python train.py --num_attention_heads=8 --num_key_value_heads=8 --head_dim=64 --intermediate_size=1344 --norm_eps=1e-05 --qk_norm=false --tie_word_embeddings=false --init="normal" --init_std_o=0.00347 --schedule="cos" --batch_tokens=[65536, 131072, 262144] --train_tokens=949900000 --dataset="wikipedia_en"
MLP neurons of a small language model. Each row is named by its layer, matrix (gate and up: input weights; down: output weights) and neuron, and shows model dimensions 96-287. Each number is 128 + 24 x the weight over its row's rms, rounded and kept within 0 to 255. Numbers have three digits each. A neuron's up and down rows have the sign that makes its largest values positive.
Before each neuron's rows, "fires on" lists the tokens most often at its 100 highest values on Wikipedia text that the model never trained on; "fires before" lists the tokens most often just after its 100 highest values on Wikipedia text that the model never trained on.

fires on: "\n", "ad", "s==", "===", " |", "ography=="
fires before: "\n", "rant", "|", "-", "Re"
L3.gate57:156129165124132165122142089138172149104107159101114153142118107093130096103158137128177155186096132145140118130137138129128128157173146134118158137131128109115167151143179131110118100148129161115095133157130147110093097125132090144123128094134124146139109134195163115128118156100102117140107084126119117096129099159146147157129132138137143193095173135165102174148165130152110100165126136102125105138130124121100099116099114119136120142140135152161115161110125119134127162125097124108143159117169165183121125103073166119108145136162130163149105105117094160146162131119131152120
L3.up57:110129109094109137147139151158101170173123130120135100156091095111151107122117143142108112141131119118155145120145084142132096106128159124146126120172104088130147116150114140098094127166091137124130121083167130142166148128126147104160119107143111123121131116144114081058162183145086106129108160121081112101110147129112118123099105089102073126177163120133107149153180137122115162170132063111127104086117124151121146133095159143134154105119131104149113112123168110148135144156127154091118135133143131162115122137087156104136169124110139117092126130136102111153170160191123157112
L3.down57:088101139125155139153092119119158135129157164126138153122122159114165113161081114111129138121113143152150105151131102125120112092121109108143169130121131123176139126135111098119140162112114157137108126119123156134132090155168094081103121130127111137098146118140096129138146094086145128201122099148134153105135104085167154128165158082163097143106133145133139154147121112089082110131129149080131158164118136104135131110105150136133150132112144093127103110120083150125073137114138164129169092137128126091187130153136119117119093153189137150145093128148127125158143092155113144094

fires on: "\n"
fires before: "\n"
L13.gate486:130134166117129150108115136089126117069153162115134181128170098094166153122135143107148123156137125083096167099157137121153130129157136121119093133113164145150125110132117110135137126150122163163115144120146108127145096153090112150142113096133120110125140142126107136127102152119136135142156111132153109153150145151121097144158135115145137121129134160134096122125170141160123141142127110101129125148132128116105119117129126107128094161156141130135153111123121150140110112144129128142126142105115022141160099087104143110146115103131132124119095086136124137147136127118093103161
L13.up486:141132138097167148140123122122147126112101136150110084146116163111097126100144101153120120141151167134117128086122159111133155122085093147120134099142120128122093119145129129099121080106107156116131099145142114148135067123124162113093154147157127122129154131118126100110139137120095155131124077131129119120164139150144104129106132105130139098124100113146146134159146117110156124114084108081131120169124145144093159096130130137150048162147117141135158140147115153134171154068091173142140148128129184118170133115152155114130109066155124165173131135164156117133100148117119104105
L13.down486:125157108140106120137123118134121124140126122138148142132138128121095132117129130124123150121101133114170112135145149156135113136124140130146122125101142126132127129117124114135103149155130108102128169152134125118126181126146126131138151117117107151114122138136119130148135147139155101135114128144137130115114124118144129127131140109135119140153131102131119132130133104134123156118142114148125145109152133125175113147147127103132000115092154147108112108132139120083126128146128106138120139140109255140129119131132111144118123141109134125103117127139132113125130147136133134154

fires on: ".", ").", "er.", "s.", "a.", "5."
fires before: "\n", " He", " It", " She", " In", " The"
L10.gate195:123136134102134130148126141126094140091142113103110120164118123095101135084146111110152084174171114129156140130176126165147117119118125162123090148087117136187151151140171157160119145125106117149160113145138122122094149094094131084109114119152104139100134140122079103137150175119086121091148151148121086145142120131151114124175137170186110140163138107088101133077115140108157135139086174119132118117145111146160151132148106118076087117141133129129121187102098070132151164105136115119101117119135103124162165076128099176106149122135126101141139116133116094084117107149117122116
L10.up195:170140139154107108119136084129153136188141111122149132110108121140115139101103102132109119094131132142129153154117147125115136128162122120133146170126135130106100114105130087147153125134157156157148122086128122159088124135125150129134107127102137133158127180194139142133118081140147161088129115134101126130193122101148132130146160105125130133134107138111088124130137133129103140152158098151122151145152170116126131095142125141144169106141136088129141123147128154135119138110128117145187167105128116118097151095121187080154138186155117162113108113153131141112148109096106119109
L10.down195:119116148122147083144119165148136126114122110122143135111137156111156132102139162078139094135128164131111136116124121116180145098146139110138120157078126136147139150138117155150123132112094157158138116116146130119128128115151123141134156110068114122154149133073112100132134127123127101097126145125161114134101142151113105105103177130150115191100134140083122056106143127151133101104106109138089132130115093115118117128119114080119171146145100139179162152113155099118131162119120131120106144110137116153097114147106120077143129099102131121169167149105135130147139122122142135136

fires on: "\n"
fires before: "|", "|---|---|---|---|---|---|", "|---|---|---|---|---|", "|---|---|---|---|"
L11.gate443:107140110119157146136125131164139166179126165134124157135176124107135111110132118150151128148140113137133158122126150130125107163115140118131142104152153096144111140113139140113162142183121101156163072128087176106115131120132164170147083146098139150135089152132137184140108155133168105141142151100134159132154152144115120159056105127112130131121158085092151097128106158152149153157116146129111119129111143115129092124142135133116112099116082132113119105096138086087116153114139111194144127102138116110115177146080138121093172128136119155109142145145113152122090140116120126139
L11.up443:195150207123109125094137117124122140158132125100124144166129112113134149151146089127173113117096149128151115118170115107158118136129125101113084125126147130132080113159113093108096134167172111144131151155101092125162146115122127125129124103155129157121141138120144129122171134111157137086090144160114154144112166140119171160104134110130099113115165137111095160153133118107139131097132138131084163119119150101118133136114161145124127109074192089102105097076116151116121144127184096098151113123123122114116132112123104094147129117139116150137133139100120108135093122125147126151
L11.down443:161113114163159151087127122143141130130128107138113146152128184159172106131132132132150114147150159135111146119098141124113187098147113105130109116072121118101137106134143131131099168127114129138124143116105076138139142093132121126136131125180131152134128116149121151168150147111170161102109137166148159121104139150174136154145134089121115085185125129107152144122164100125114142136130138132098083111127139099102149178126126133124137114100093118102150122114151159157108154148102110141120128112113117114139108142132120118125139172132176104145073143151092126121127139105142125118

fires on: " |", "\n", "\""
fires before: "\n", "-"
L11.gate181:115139110093147157125115151151117156138140091148113120087142113125118141143132114176120133141101135124117126124145096160110116123091144126161121089115141110165134146095130122132144051118103112135133135111115146123106150178169079135164148146126147105121106112142124103096099116138122142091080107129083154184150095100124148168113126154155160120107121149119118129129139135155094161158146127128117106135149118156155115122102118117140115102136153148142089123162122118100108141096107125124124131174122071148139184172108116137135091123109114129109153092099101127150159178148120095131
L11.up181:111114163158124148142116133106141126134110105136146144073168113120121119093126100148149137094180122173136151145146126125130142105104110187142121082139111179121120116136135143114167132107125157165172130150158097138156126118134111108169132140130147142135185142133114125125072139151192105143144073163118097163125137128101092131134072120126137111088094104119103157177120134127140160138130137135144134094102132115126137148176140102124087136130128150121146107104110146134152132135110113113138110115128097108133155154156155130143137161131113115127166114125124101136085176118136094118
L11.down181:126178118133131121047129142151101140123150072140112130127173116137120102119095124160103121091141167172183119147142112103124176114140146138138129121091154148115192167111131133121163136114114144136124144101097096148162127110084135106183098112145104097114160172110120151137114121136111114091126153140055126131140157133110132097097172126149176106121125135115132122152122141126090146108087118155107105119111118131133168096131107120166124156149153117085144138101113130128090129109080095159115118125124072075126087146113130173120115156156169139169108114073147099163118126120115118097

fires on: " |", "On", " (J", " (A", " 5", " (S"
fires before: " May", " July", "une", " June", " September", " November"
L13.gate570:134120113128132111102130092093134146097151131154156117097163149095095150108092099117113106121072166130141094151156177144172158152121122129133122152133132133121124127148131125101111152108049166151111134153101134135121132137131098141131121118126145135118135139170117132156163120170116109091112111097147124178129097158110114139157153123124141111103085115136118132154139136161162125122114128152095151165118114097162141105113093161096166133135146102089175126117103118178148126121137115095164112136132162124149111084169161139133137127128108157110159139148124098149155132094117119084
L13.up570:156137140125152094094108140093195099091125112133151110131121122130143129140106117137080118132080142137175131196150108119128137145129146113135143161110118109127128137168164148088136174116090153172109093156116142100140180122113105195170118113067143133147148155161127130152119130145115142106112122134126141132128119128107143125120136139123091093117089113125091128112127164117148128119126117159116131162115111128158122124115140139102095125144111111134167132082121101113139124142122111129148085147127144153143159093125142131148124163095151148129127137141103100128107111071136079117
L13.down570:122174150100107108103166150119165150110137178123136127133144107152137141098160128141105118132101159160182142143139160078141098135167116117104133156163125124167097137109135108098148165115125119145114128113105123133143127117115122183128183118150131104140142119140101133145147124134125133140124160088096121144151101165087147128140120157134118077138114099119146125142128087126125120143112122172106135145111159133134121096122079128104125135123172124124131142145173126121163127098122174087162114105112110166137088140142157145121140167140108123107110143096123131123154148081142085114

fires on: " |"
fires before: "\n"
L13.gate784:153112124159095116145110167121122070104123116134134104111167092138103144142109123123099115091125118140159166137146111136151114125147108163113107131147120118121088136156184131094171106108120122129162128130140154110123151167064098127131127098127135098136134123168134153132096105107135104146153153170136165130153150163089179153118111130097111120121107127120136070123137125151166136182112124092117152084075145162147159144097117123139126196136167108139183111083126153121099132117094134114137144109164096149180119069119125146125091126134127133124111125115140122150130169153163128119
L13.up784:106127156114131119155166129093113120148094165099128091116126108161152124139130133148093098122127149129192148132135126096135174115170097123119067113099128097107164123192093099158106131141135097158133115167158134116154140121158088112120117130158142135155139120167141127097119134133138130133172127104150097158105117174112110168153150143099157092078073138100141174137132093162121106115133153128103118163151141126097137106125109164115142133075155109118127100091138127127105139148120120140136163140122109088144086108158113100166111136133124102148123154104173130118120157103105137134
L13.down784:104184084117125174118141090142062140130172120142151153088106108118148142111133159106107135142119123152217094110137132135093112103095125131121166090132115159132155135130119102152130161117138106117163147147108145131170098112138126112158140093139166140097109109110126130130102120098137115120121153099139148171128121106123103132110129106125172148111123111184126105101097122148135176132152167128127149107180070164141106140128132144127107124117109142123112126148129047156144126171078122142104144137144117149114145122160136148153082100151105092185151129099087113150123118098133130165

fires on: " |"
fires before: "\n", " "
L11.gate857:103137117165119135133120138113109091131125086116134079129126115105160118077100116132088126136134123146190155117151118168143128108156088107117111116147118125164110127137126151128160163103122108117104092160083128132128142126130076134133112103117096152102141127127099102118103152127121141108149154110116133128138111162107091164125088115123158119176104138131119099100178149143132128130114133070099134111111097184131151120190112142150103103153119101137097092108111168138123144143145148117163155097165129149130154172154146151100115076101115171095147094158118117142137115096148135143
L11.up857:136140157110088138142130086169145172127103148128144109145123148144103082137126111137133103116153166160134186144126123128142169161147144092122158148140127105155133127126124093170133140110101179142165154140120113173101081093081094144176154139056097102098127130134096146149130140105143131139131129164122151130157105120121161110131132147114124136141134099129142108163157148150154111102094081121132117136136157084130111097116163082128097142110129162160155146157112126144120162136116140137069175102108114131150121088159141144115075133116113106147125113182171145104163148144179129166
L11.down857:173140133126114119117114187134115134168099120141135131117152137120124122166140103147179127104118149163177123138108131119097127130153120142144145191076109092104139115157132099123097132088122153122146172119105111104092078140182116100148133130134088113122121143104070202124133114111182095114160099131111100151147125112148135117141166121121131182118152101085121141155150087141160171137153071135153136074119140112133120135069132126105147140149155127147089087090109166111133166134121132146130128100102122118160128103128113110109168134133114124139113123177155131149128159148165136140

fires on: " 2–0", " 1–0", "–1", " 3–1", " 3–0"
fires before: " |"
L2.gate325:113110131118130111145118115154148138100118063137134102148109122109099106154094147136116104110112096130124100114146163099143090132167074149163086108113123120174098137115142109155139117138140119121123096141102142133130133145142123102137110138147156135114121152150100126130133091162119077153126129191101090195139129095112109111128138135165149177136081161156137137150134127126130131097074114101176162112164109109130140119122173113148178125118164081142141138166135155132085120081125162103075124123137151135130158127108150140154166129110128155146100096115137153122189122132187156106
L2.up325:116099125135133116107157091126106159099155105124137090149121113172118120155083148122126203078081103121108119127121115102148101151100159129150160150141188152118117157152137132127109082128124119104147165110142132127107109162133112098088122148131181109157140100177155097139125153093128177135177127116123139091146151142154177095120143152144110107134179100158093111140146143128130183072128098158131157125121124164106160111111140169128137148078108155110112177105130149124104134138141133142141080142118120117100164106121109171126106135164118110174183118153154141168181118112136165141
L2.down325:074052170146152148128142139119157122149133096146183143149100179130116103107145145143098127126111095133052103119104200150092170091134135135135101161107191129160121154124145101130143128136131128071142124125142121147095157141149146140123128136093135124128101158172181134114111133103116071111152080143087145137171102081159092067130148117151106141095110132139126120105073140128105135107050138105146095100114119122157128120108144158136189147118196126114158118132137096156121113165123156122130122143144128138116126126104126112147151104132126093077104111098146097151119111083133117139

fires on: "–1", "–2", " 1–0", " 0–1", " 3–1", " 2–1"
fires before: " |"
L3.gate591:120116102140116166138108108180181142153130104179190113088116122123129142152074105136143088135123124142152094125134152151170109132159146142147124106103149117135114140138122100123090118131153126142180071149137097147113124135104117114135096112184129119107131117181108133119101169142164106135135134136096118109177096114140092185079153117129126147151104100148115113150115138124107129136142148152144118113106173120127194122141096111186139084113092126094136153133101106155101073101115130072126136133135129118181104119119143160136149147109105105155107091132094126113160152131122183153
L3.up591:091117081121101111164159110106144108164109175116132094152129103119150156118173131118160141126143103072097123163136097121090102121156084149143096137148129112088143124106148106083139140149119122149115136130152130093115111138140108128103155137077131159103102092137161122102132142110141134136144122139077136143116102174118121129142153128111134131082123157121124128128146124165144128122122143079122133117164120069128114089100084156157130112093140083156129113135063081152116160138133166137118080074119127131127152138125118154104073136103131156101119146146143109094131132139148121119
L3.down591:111098096098141132183096144179162142160149140118163163155110141117162115147133082127087134110108108133156121153110135085111137095139153134125117124049126106139150116098109105127083157119102134115158094147159127116108115146133136146123113137131118117129105132113125155144079149113121092108143104137110089150139121122131113096111156167131115127126109125092108124152150112133132078113088150138180126067128117111114168162140110173076072123098132140096137130158129116154113134127148135109123056129128120176152155115109153142148143139104127109099160111084170154141137092118163134136